config = dict(
    n_head=4,
    d_mlp=1024,
    vocab_size=8192,
    attn_scale=0.125,
    bias='all',
    tie_embeddings=True,
    init_std_down=0.0,
    lr_mult_o=3.0,
    final_lr_fraction=0.02,
    seq_len=256,
)
MLP neurons of a small language model. Each row is named by its layer, matrix (down: output weights) and neuron, and shows model dimensions 0-127. Each number is 128 + 24 x the weight over its row's rms, rounded and kept within 0 to 255.
A block is one neuron, or neurons of one layer that tend to fire together. After each block is what it responds to, as a language model described it from the Wikipedia text at the highest values.

L4.down70 [135  88 137 125 146 125 107 163 181 116 134 111  94  84  79 129 129 158 129  92 118 159 148 142 118 107 119  92  77 162 119 143 152 121  82 133  98  78 123 142 104 163 137  59 117 143 124  96 134 143  76 141 156 101 151 129  98 123 140 145 111 139 133  99 128 112 132 150  83 122 135  91 106 143 128 142 121 138 127 139 131 116 153 185 145  94 131 125 104  91 143 171 113 125 137  74 105 153 118 104 109 142 134 176 177 141 111 183 134 130 107 150 163 131 138  91 123 124  96 113 136 139 108 110 165 153 162 130]
L4.down79 [ 99  79 144 156 151 102 104 176 140 128 132 126 122 125  82 154 114 115 100 104 118  95 150 142 153 133  93 159 153 124 102 135 113 151 149 137 131 117 134 115  92 129 131 114 155 132 146 159 143 104  99 114 136  87 130 117 147 154 160 145 155 155 146 125 126  77 169  79 102 137  68 218 120 144 165 113 124 136  94 138 154 130 142 116 157 101 137 131 140 111 145 182  95 107 153  75 128 126 128 127 116 136 144 113 136 127 156 117 112  99 132 120 140 131 112 101 148 165 172 110 120 141 138 174  93 127 144 125]
L4.down137 [154 152 168 134 127 101 139  87  92 100 127 119 120 128 104 128 123 132  92 125 123 168 117  84 115 141 144 170 135 154 154 116 116 143 140 148 125 101 116 147 151  96 147 143 123 117 164 122 160 122 131 112 134 112 131 173 206 131 122 147 143 109 142 142 127 129 165 108 146 153  88 124 136 109 115 142  94 112  93 139 113 141 108 138  92 122 146 121 156 150 148 114 107 113 122 149 143 124 161 149 116 130 138 143 135 103 140 118 198  99 103 110 147 153 106 157  81  82 137 143 141 145 119 180 162 153 122 126]
L4.down265 [101 116 139 118  84 134 135 127 102 155  97  88 136 112  96 168  76 112 130 122 138 149 157  96 127 147 175 110 138 109 119 124 112 158 133 140 119 110 115 162  79 132 156 155 128 119 160 140 163 123 113 104 139 135 149 144 146 118 161 122 122 179 110 153 112  88 108 125 141 115 127 112 120 147 133 132 126 116  99 165 110 123  63 122 120 113 161  91 154 123 128 139 119 120 141 147 124 111 149 179 152 143 138 142 117 135 131 117 124 118 112 168 129 137 130 128 167 134 163 143 105  92 129 154 112 183 123 161]
L4.down329 [105 107 147 124 138 139 114 154  79 159 153 123 132 151 118 128  85 166 110 144 126 184 118 114 118 119 142 120 171  82 138 165 162 167 138 138 114  95 141 109 114 148 116 113 173 146 119 144 155  84  84 125 116 141 118  85 129 104 132 149 127 106 106 138 177 146 131  94 118 124 142 101 128 128  94  91  85 132 136 155 138 130 131 153 141 169 137 106 149 132 158 107 151 161 153  92 115 103  75 107 157 144 126 143 146 161 153 114  84 129 136 127 124 123  61 143 166 130 138 110  94 111 144 118 123 124 117 167]
L4.down462 [152 107 127 123 155 132 145 174 111 153 117 101 150 160 157 158 133 153 130 135  95 131 141  98 135 102 141 157 109 118 144 163 152 117 137  88 157 122 121 145 102 126 183 129 189  83 111 140 150 150 141 151 157 124  93  95 137 115 124 104 138 142 146  98 119 132  92 162 102 104 145 168  66 126 137 137 123 143 144 139  98 115 116 204 152 139 112  99 178 166 140 161 127  80  98 123 109 138 132 150 146 100 129 152 142 133 130 100  96 135 107 176 144  72  95  93 139 135 122 132 147 127 132 114 101 102  88 121]
L4.down465 [114 146 122 137  86 146 138 118 150 150 117 128 138 151 126 174 122  83 132  82 145 124 170  90 143 150  95  95  97 116 103 125 136 140 108  99 110 132 138 127 133 141 190 118 116 179  98 136 106 154 179  88 109 114 146 152  65 138 123 104 160 131 117  86  76 112 126 123 120 119  84 163  86 169 150  88 124 106  91 110 144  91 164 137 111 112 158 138 127  58 113 104 132  86 142 103 133 143 143  98 138 135 137 159 134 150 119 104 175 122  98 126 141  95 115 143 167 131 125 101 113 122  79 121 139 137 135 133]
L4.down487 [127 128 138 131 137  88 104 116 115 131 101 133 167 147 125 114 161  89 133 110 121 107 126 159 127 112  97 154 136 170 116 164  85 138 127 122 154 103  97 139 126 101 128 137 141 130 121  95 106 126 108 155 123  91 166 135 122 147 164 130 149 124 120 134 130 136 161  95 140 122 150  95 160 125 118 176 174 123 114 102 153 129 184  91  85 168 122 111 108 148 139 112 127  79 147 150 126 102 151 138 145  86  76 120  86 128 154 146 118 140 128 111 117  88 134 128 130 145 141 155 132 122 133 146 112 176 143 142]
L4.down585 [116  90 127 152  87  80  99 121 105 107 117 137 169 120 103 131  84 114 170 105 146  81 135 155 124 115  98 136 101 117 204 116 120 150 139 102 140 174 121 123 140 137 133 119 134 147  99 125  81 112 173 109 147  87 140 155 114 114 117 131  98 125  87 126 104  97 124 135 147 125 159 141 124 147  87 133 114 136 134 108 139 120 147 159 159 154 107 127 135 139 140 146  76 165 138 146 157 138 167 131 181 117 133 153 112 168 134 118 144  85 145 137 115 150 136 122  99 118 171 137 148 131 205 128 118 155 169 122]
L4.down610 [ 84 135 122 162 122  93 143  88 140 108  82 137 113 121 109 112 108 137 129  87 164 112 150 136 116 136 127  75  87 135 151 129 120 118 106 132 109 162  86 130 118 121 148 133 167  91 111 180 131 124 124 122 153 145 151  94 114  74 135 150 142 117 122  92 121 133 128 139  95 155 113  92 149 176 118 140  93 128 127 123  97  82 175 127 188 157 109 126 121 120 141  91 147 138 148 124 140 138 159 107 136 124 112 153  99 133 109  98 171 104 169 174 129  98 177 106 140 129 134 128 141  97 129 162 149 105 124 131]
L4.down716 [128  86 122 179 107 121 137 149 145 132 130 111 108 111 121 140 102 140 142 117 115  95 105 163 127 118  95 151  97 171 129 130 159 108  62 143 140  94 108 127 129 166  84  98 134 139 139 143 125 136 108 119 108 140 177 108 128 112 122 169 126 162 123 118 163 107 149 156 105 121 118 104  86 143 124 104 114 136 128  84 130 156 151 101 187 124 131 108 159 106 138 146 125 107 174 114 148 122 126 123 125 129 161 133 114 130 124 117 117 115 139 122 114 131 137 114 143 102 135 125 119 124 167 185  82 112 129 127]
L4.down845 [126 107 113 139 154 111 114 119 111 108 152 123 137 171 123 157 117 101 138  98 175 116 136  96 153 158  98 148 130 144 118 132 190 122 114  98 102 110 129 143 160 130 141 124  82  83 106 112 109 127 174 100  93 137 162 145 137 143 170 165 106  95 161 136  85 126  71 120  93 150 135 106 143  84 114 143 144 126 112 110 188 170  62 104 122 152 178 179 117 110 147 142 152  99 127 115 107 143  91  78 170 141 144 126 125 107  93 136 132 159 123 110 123 107  93 109 136 112 114 161  89  91 124 141 106 111 134 160]
L4.down951 [172 102  87 149 135  93 117 177 116 120 159 119 109 129 140 148 126 139 151 142 149 131 107 128 155 117 170 105 101 119 157 148 123 148 126 114 128 120 146 165 144 108 106 152 111 101 164 161 163 164 127 160 100 132 104 110 141 147 138  99 150 136 102 116 123  93 107 108  96 109 195 131 129 123 114 114 124 130 122 105 110 172 173 173 137 107 115 108 122 134 147 151 167  73 125  87 141 114 127 133 110 135 145 116  87 171  88 139 110 117 129 128 147 139 144 173 112 100 135 132 142 104 149 136 167 102 109 105]
L4.down966 [105 110 132 146 158 139 137 116 127 129 157 158 113 146 101 124 128 123 164 110  84 106 120 136 141 160  92 135 129  99  76 120 153 152 113 111 101 139 117 133 153 122 138 153 106 138 103 117 142 131 106 149 129 152 138 201 110 129 168  80 131 133  97  84 172 137 112 128 107 161 108 106  90  95 110 114 123 134 144 129 136 136 151 143 171 131 166  58 124 118 120  67 149 137 153 113  78 173 158 145  92  87 114 117 133 130  88 137 132 128 134 161 181  83 121 159 121 134 105 109  91 135 123 122 137 104 121  89]
L4.down1012 [150 107 120 142 139  82 107 190 141  97 157  99 126 119 157 105 103 121 110 145 105 138 127 149 129 117 153 143  88 161 125 109 153 157 145 145 107 129  86 142  87 144 160  82 102 116 147 143  96 119 155 149 105  98 121 151 104 130 104  83 135 154 114  97  91 109 110 147 123 144 160 138 138 162  58  85  95 139 119 115 127 138 103 112 103  87 148 118 139 174 105 125 100 104 138 163 151 116 158 127 127 187 158 133 147 147 128 118 151 155 154 120 164 135 141  93 133 107 121 165 170 145 168 111 161 130 187 159]
L4.down1018 [139 118 140 193 137 135 156 135 133 147 133 117 114 110 129 110  99 162 145 129  88 129  88 104 102  58 134 165 125 127 159 120 118 125 121 110 196 149 161 120 131 111 136 109 124 101 158 115 130 192 146 116 126  60 160 158 131 129 108 150 126 113 170 125  88 180 162 146 103 102 118 132 140 167 128  83 126  78 122 140 152 159 135 155 110  98 158 130 122  98 103 141  94 139 107 120 122 116 144 142 119 163 129 147 148 147 169 119 147  94 137 133 111 117 151 131 112 125 132 132 148 156 123 143  62 114 129 136]
Words or final word pieces naming a person's role, job or title, plus the "a" after "as" in "worked as a": president, leader, co-founder, closer, vocalist.

L2.down1004 [160 123 113 121 128 134 117 130 131 114 109 135 165 158 117  78 113 119 178 141 123 182 125 123 115 149 158 126 142  74 144 118 114 116 127 164 136 134 127 113 166 141 148  85 120 136 122 111 102 111  95 190 102 111  95 118 117 111 129 145 168 116  86 132 129 141 125 172 115  99 142 155 164 171 117 137 127 113 157 158  98 124 154 135 163 123 154 143 137 125 103 112 146  94 108 119 106  94 107  99 133  76 116 173  95 126 115 107 127 115 168 103 100 142  93 123  90 126 130 130 133 117 166 113 106 138 111 112]
Final pieces of nouns for people by role or job, e.g. regula-tor, invest-or, commission-er, player, rab-bi; occasionally other noun-final pieces (strate-gy, ens-emble).

L3.down289 [128 147 153 130  97 121 132 137 121 138 163 133 101 163 134 140  80 127 119 142 107  92 124 106 146 185 126 162 145 101 108 119 131 177 122 137 153 120  90 135 145  91 122  89 206 155 145 117  91 108  90 122 123 104 144 142 123 148 114 103 158 149 120 149 134 128 137 125 171 130 112 133 105 111 137 190 127  87 125 145 145 127 112 105 132 113 137 133 178 139 115 123 128 131  93 163 100 151 143 143 110 133 138 114 137 119  73 129 130 105 102 125 149 164 143 193 104  99  91 135 133 143 108 132 145  91 126 140]
L3.down691 [136  97 119 125 118 124 159 189 118 115 120 118 151  89 143 142 123 116  69 102 138 129 115 176  91 112  56 132 125 151 105 107 141 110 146 112 116 117 142 102 134 131 114 121 118 143 105  75 122 120 147 118 131 120 118  84 149 105 138 118 147 113 174 112 127 122 104 156 161 133  93 164 121 126 114 110  75 134 146  85 128  87 129 138 129 146 113 131 171 117  98 120 129 101 127 117 158 103 138 120 131 133 136 107 152 151 135 132 145 121 171 115 166  91 118 111 133 119 174 150 142 146 149 165 124 127 132 135]
L3.down778 [109 137 140  93 138 128 136 168 156 114 150 112  87 109  94 158 117 137 141 138 133 124 150 107 139 112 125  94 135 133 137 181 126 164 149 130 116 104 118 136 135 152  90 121  94 161 146 102 110 105 110 134 162 130 139 122 130 133 129 143 116 200 154 124 145 135 149  83 156 158 158 125 156  92 138 146 130  95  98  99 152 136  92 125 132 109 138 105  86 149 117 120  97 173 116 157 137  85 138 174  83 146 120 111 135 125 143 163 115 115 154 113 212 137 146 163 112 118 111 144 125 134  59 129 148 105 100  99]
L3.down842 [ 96 127 137 101  94 122 154  84 161 102 126 151 109 147 135 149 119 132 143 151 111 148 191 127 188 147 112 163 121 114 150 103 130 130 132 105 165 138 112 131 150  81  88 118 117 130 165 142  97 102 121 134 174 124 133 170 122 140 138 149 118 160 138 119 118 117 142 132 148 114 105 132 136  97 117 155 133 115 148 121  93 152  91 133 101 147 151 141  85 134 134 119 131 115 137 123 131  98 106 122 108 112 151 151 155 125 106 122 112 166 133 111 171 126 142 140 161 110 114 112  97 121 174 158 142 127 110 197]
The t in n't contractions (don't, couldn't, haven't), often in quotes or titles; also not/no/neither and mid-title words (For You For Me).

L2.down484 [114 159  98 132 104 145 145  93 152 104 128 148 120 153 121 148 108 134 162 114 134 174 130 135 179 187 129 155 134 123 113  94 125 121 122 102 162 104 111 132 107 112 132 111 132 127 147 145 124  93  97 120 178 130 104 153 148 110 129 128 181 178 155 129  92  66 118 136 131 152 146 145 125 113 130 149 118 118 137 131 175 144 127 160  95 124 148 111 142 154 176 141 121 130 117 155 125 164 115 107 104 152 118 148 116 127 126  92 103 129 128 115 175 158 167 186 109 117  76 103 126 107 116 125 126 139 137 166]
Words or word pieces in the middle of quoted or listed titles of songs, albums, films and episodes, e.g. Love(d), Father, With(out).

L4.down39 [184 140 101 120 100 148 114 130 135 133 109 155 105 144 146 137 133 109 143  98  72 105 165 150 165  98 166 103 146 125 111 124 126 148 101 146 147 175 119 172 106 156 156 144 131 118 123  77 105 117 131 114 176 129 148  80  97 119 116 158 151 127 135 143 102  98  95 131 110  80 146 167 118 115 107 130  96 144 132 124 168 124  56 112 134 155 127  93 147 149 150 192 170 162 145  81 123 152 145 112 156 130 129 128 138 153 174 107 124 162 109 122 120 110 125 104 161 123 129 117 116 138 131  99 114 111 150 123]
L4.down60 [120 181 180 124 129 114 119 138 147 101 125  74 123 116 111 170 176 118 167 130 149 142 146 150 137  75 128 131 126 126 165 119 169 157 104 126 144 105 133 121 105 109  85 145 102 137 128 162 117 103 158 113 166 118 168 164 138 133 112  86 126 101 147 109 133  76 118 131 145 120 131 107 154  81 106  99 124 119 112 144 142 137 145 149 107 153 148 116 161 146 127 147  80 156 150 115 133 133 147  78 166  96  94 133  92  98  91  82 131 134 136 146 122 153 111 112 125 107 143 111 135  81 141 136 131 125 149 125]
L4.down82 [138  81  86 155  88 174 135 137 124 123 160 124 119  93 131 143 120 118 135 173  95  90 111 143 151 143 123 135 103 138 137 132 138 141 100 149 127 114 116 131 121 125  88 117 173 154 158 155 174  68 111 127 181 141  87 143 118 151 135 116 150 142 146 179 143 106 120 134 110 197 110 128 123 119 141 108 131 157 106  91 135 139 125  91 124 151 101 150 114 121 130 174 171 119 108 141  92 144 104 122 123 124 130 116 143 146 115 168 129 111 115 131 141 101 196 118 117 193 137 137 151 119 113 114 127 110 152 113]
L4.down327 [ 89 189 119 148 125 121 115 125 152 154 156 129  97 142 120 109 123 139 124 160 128  88 156 113 101 148 100 186 128 127  85 109 117 167 134 117 107 116 131  72 152 120 133 149 138 143 154  94  79 159 111  99 108 101 130 112 147 106 126 166 112 160 150 105  93 121  86 119 125  97 102 135 170 100 144 191  94 119 131 145 137 166  98 119 150  98 143 112 168 132 123 145 111 139  91 121 104 138 154 139 114 133 112 157  81 137 151 144 125 178 154 144 123 140 129 116 109 118  84 128 128  57 127 123 124 109 177 144]
L4.down423 [105 126 134 123 134 131 185 203 132  88 147 124 133 150  89 117 104  88 164 107  90 144 107 103 113 124 116  55 144 102 120  97 152 170 137 129 107 117 151  90 126 101 100 110 153 130  86 127 143 130 141 111 139  99 157  98 124 150 132 186  95 120 102 142 115 127 122 135 119 102 128 181 106 121 138 137 111 133 165 116 133 132 122 128 174  97 118 149 143 174 125 117 163 149 182 135 102 164 141 129 103  75 114 127 123 177 125 149 162 159 130  89 141  77 129 126 158 160 129 127 127 145 125 146 113 144 106 136]
L4.down427 [ 98 109 142 154 125 140 150 111  99 125 121 114 140  99 149 114 119 120 173 144  99 140 116 137 141 149 142 108 135 143 151  95 139 139 151  92  94 106 134 100 138  60 111 126 147 131 107 150 129  98 135 139 142 128 124 190 161 136 170  84 124 104 122 154 145 102 145 159 126  87 125 136 138 152 118 100 138 182 177 118 100  94 116 125 160 149 158  96 101 133 111 162 132 131 109  81 140 139 140 137  86 129 122 157  88 167  95 155 118 143 165 173 119  70 144 134 119 103 100  84 159 109 110 118 161 128 143 104]
L4.down432 [130  85 126 167 137 128  89 142 138  97  94 150 147 149 131 108  96  95 106  89 127 139 116 176 123  85 152 141  99 157 138 128 116 119 148 134 125 148 148 124 107  98 134 119 132 130  82 166 149 102 110  72 148 103 102  93 138 152 112 153 146  83 114 128 130 100 101 145  96 130 188 185 126  94 146 156 134 197 100 106  95 128  90 100 118 171 124 118 123 135 119  88 116  98 123 162  97 136 129 166 104 129 145 124 120 138  99 170 102  71 150 103 165 104 145 119 163 129 134 145 172 153 168 144 116 124 168  99]
L4.down458 [135 134 103 169 148 132 146 151  98 145 145  97 116  95 112 187 119 103 147 122 125 152 137 161 170 174 130 148 111 133 132 130 118 147  64 135 166 112 152 107 111 123 137 113 130 140 131 126 129 147 115  95 153  99 116 163 100 134 167 127 131 125 115 167 111  80 143 125  93 157 158 112 142 135  93 140 140 100 110 106 123  87 107 139 124 107 138 133 150  96 112 138 162 110 142 102 138 141 130 128 100 122 131 159 157 186 152 115 102 120 137 100  68 115 130 134 120  89 104  78 132 139 165 133 131 123 142 166]
L4.down526 [157 139 121 133  84 165 112 131 116 166 113 100 143  88 140 125 164 161 165 107  97 145 134 149 148 109 123 174 130 139 127  86  85 119 134 200  59 139 138 111 133 157 188  99 103  94 156 127 126 149 127 151 130  98 107 173 103 135 102 145 130 136 129 149  88 133 108 142 101 169  90  91 154 106 112 124 102 110 109 131 127 165  90 115 146  95 123 147 165 136 151 184 163 114 131 129 148 170 127  75 130 130 152 136 134 138 123 102 157 158 150 133 113 124 142 129 178 132 155 127 102 118 159 125 144 142 171 137]
L4.down586 [126 126 103 163 140  95 194 143 135 169 102 148 112 109 113 105  87 115 108 160 116 150 126 136 111  82  92 104  68 122 152 133 159 144 121 142 112 121 141 129 122 123  77  94 121 128 111 166 109 162 110 147 124 180 125  80 108 160 119 157 118  86  93 142 147 132 117 145 122 126 103 143 113 144 133 180 129 155 116  63  99 178 103 135 118 123 102 129 182 118 109 124 139 128 154 143 111 160 122 100 106 124 158 109 143 171 154 120 114 135 113  90 184  83 141 133 128 112  97 153  83 122 104 127  80 159 167 162]
L4.down659 [160 185  88 113 151 125  96 131 126 147  70 115 124 105  74 138 160  97 116 129 144 108 119 107 112 107  81 152 147 134 138 130 182 100 126  90 148 114 107 136 136 100 105 122 112 133 110 119 147 124 147 177 171 147 149 130 106 112 116 132 128 131 112  86 143 159 105 135 131 142  87 102 148 151 134 107 112 102 143 129 123 138 145 168 125 100  85 105 146 154 126 159 161 183 156  94 145 112 135 122 132 112 128 142  88 124 115 128 163  98 124 114 145 144 147 142  94 147 100 155 131 135 138 103 111 108 135 100]
L4.down718 [107  99 144 102 107 104 148 136 139 120 111 123  79  83  94 136 112 148 141 172 126  71 120 132 125 131 163 142 151 138 119 133 145 111  98 162 134 122 111 116 105 110  81 127 133 139 107  70  94 128 151  74 145 160 129  82 152 124 109 101 120 129 124 144 133 125 121 122 148  87 175 114 144 101  99 162 137  97 145  78 147 119 154 149 119 144 113 130 147 118 156 125 139 170 115 130 161 161 102 123 113 155 140 145 121 162 115 111 144 114 138 141 138 167 151 118  88 138 167 108  88 117 183 147 134 154 135 179]
L4.down879 [147 106 143 126 113 123 144  99 126 134  99  79 122 140 118 123  98 170 133 150 143 117 156 134 172 116 137 174 113 119 103 147  75 144 132  88 156 118 132 130 115  89  93 135 119 193 124 104 122 124 107 134 121 129 131 170 136 114  90 156 160 144 145 144 148  93 129 104 135  92 134 158 117 116 135 103 107 130 112 121 142 198 137 114 112 158 130 136 155 160 102 126 146 145  96 181 115 153  80 120  84 122 111 159 114 100 129 111 111 109 113 128 144 144 127 173 106 122 133 153 154 136 108 158 163 155 169 178]
L4.down883 [161 191 128 148 108 132 131 154 144 158 101 156 154 142 138 109 100 131  98  99  91 111 136 132 119 158  86 109  70 132 124 157 151 126 165 108 134 115  99 150 130 119 127 148  90 155 129 126 158 122  83 110  92 151 148 136 132 139 141 110 148 142 148 139 184  73 128 159 136  94 104 162 109 133 116 128 156 165 104 138 105 165  98 159 137 117 133 129 201 133 115 100 144 146 149  88 115 120 105 112 136 117 125 116  97 143  98 108 125 177 112 135 141 145 148 159 135 107 131 131 100 174 126 127 154 134 152 127]
L4.down937 [137 135 144 144  92 136 109  89  82 142 150 112 126 133 157  75  43 145 127 171 159 160 136 158 131 181 114 165 107 135 119 138 103 135 127 130 154  92 151 133  98 122 126 103  90 186 158 157 100 109 147 111 105 180 130 142 118 126  98  90 168 136 116 135 130 171 128 123 131  90 121 151 110 122 138 150 125 149 117 129  86 167 158 115 124 156 113 118 209 101 134 111 131 144 119 150 142 105 122 124 130 139 141  84 174 128  90 134 146 136 107  97 108 151 152 155 128 134 157 170 115 139 108 109 121 146 118 102]
L4.down940 [159 136 137 148 129 127 143 137 147 116 123 104 131 114 162 182 118 143 109 135 136 109 159 154 144 138 110  98  64 116 105 128 133 138  85  93 147 175 132 113 130 108 109 137 115 181 114 157 108 118 141 129 127 100 145 125 163 130 107 124 165 147 126 111 123 129  98 145 149  98 137 130 124 158 175 114 122 119 157 108 160 129 106 117  76 156 140 147 132 121 104 116 131 107 115 132 106 161 121 105  89 154  64  86 119 133 105 197 103  88 102 114 150  99 103 159 127 123 119 146  96 112 101 157 151 146  73 144]
Inner word pieces of multiword proper titles like awards, charts, championships and ranks, e.g. "UK Albums Chart", "All-Star", "Literature Prize".

L3.down253 [156 117  69 136 185 104 113 168 102 109 111 160 149 156 142 119 145 136 176 101 119 158 139 128  97 119 137 135 144 148 122 139 126 150 113 109 114 106  87  85 144 136 143 108 109  93  81 111 123 146 149 135 141 117 113 120 101 103 117 129 153 116  76 133 132 138 112 103 125  97 110 136 123 105 119 156 132 140 149 112 134 130 157 158 147 135 102 164 193 137 113 106 150 121 112 133 120  84 128 116 109 120  96 114 141 154 122 115 105 136 145 152 155  93 128 121 184 104 137 132 167 113 147 123  97 164 164 111]
L3.down315 [155 155  91 126 138 134 109 162 104 124 111 129 123 136 132 202 148 123 146  93 149 141 119 125 134 109 102 144 151 145 128 122  86 149 157 122 129 146 135 123  99 115 128 146 118 111  53 115 110 164 114 158 112  99 152 136 121 140 146 147 178 123 117 177 121 107 108  91 142 137 141 151 109 103 154 166 142  98 145 101 142 103 132  99 100 139 123  95 150 130  92 119 110 116 119 131 104 171 116 193 136 104 137 149 145 155 142  94 117  81 126  85 146 158 130 108 141 103 117 131 151 120 131 113 157 178 104  97]
L3.down320 [126 139 123 132 147  90 102 117 121 130 136 153 161 181 139 133  80  98 119 114 135 163 144 131 115 102 159 105 116 122 132 130 138 177 135 145 124  99 106  89 159 113 153  98 162 161 101  86 101  93 137  79 161 155 106  96 114 122 120 133 170 127  97 177 146 149 132  96 154  98 139 155 142 125 147 162 137 127 130 156  92  89 138  89 151 162  75 128 130 115 100 144 136 155 119 101 134 160 120 134 116 114 100 175  99 139 126 134  88 104 134 165 142 142 111  97 126 127 138 163 141  90 168  86 118 130 130 151]
L3.down854 [121 145 126 145 150 118 101 163 131 135 153 113 136 167 147 148  95 161 148 152 109 137 145 101 110 137 164 133 129 116 135 129  94 147 146 135 117 121 133  83 122 114 109 112 114 113  74 121 128 111 136 166  96 109 116 108 147 128 133 136 125 101 145 179  90 143 120 126 117 111 150 162 122 124 187 140 110 143 133 156  78 136 168 111 130  70 117 121 119 130 150 123 107 120  95 136 102 137  76 121 104 139 110 189 130 115 171 121  93 152 165 139 123 106 163  97 103 132 112 142 139 136 192  89 138 168 149 134]
Final token of nouns naming a person's role, job, title or kinship, often a suffix piece: conduct-or, archaeolog-ist, grand-son, President, designer.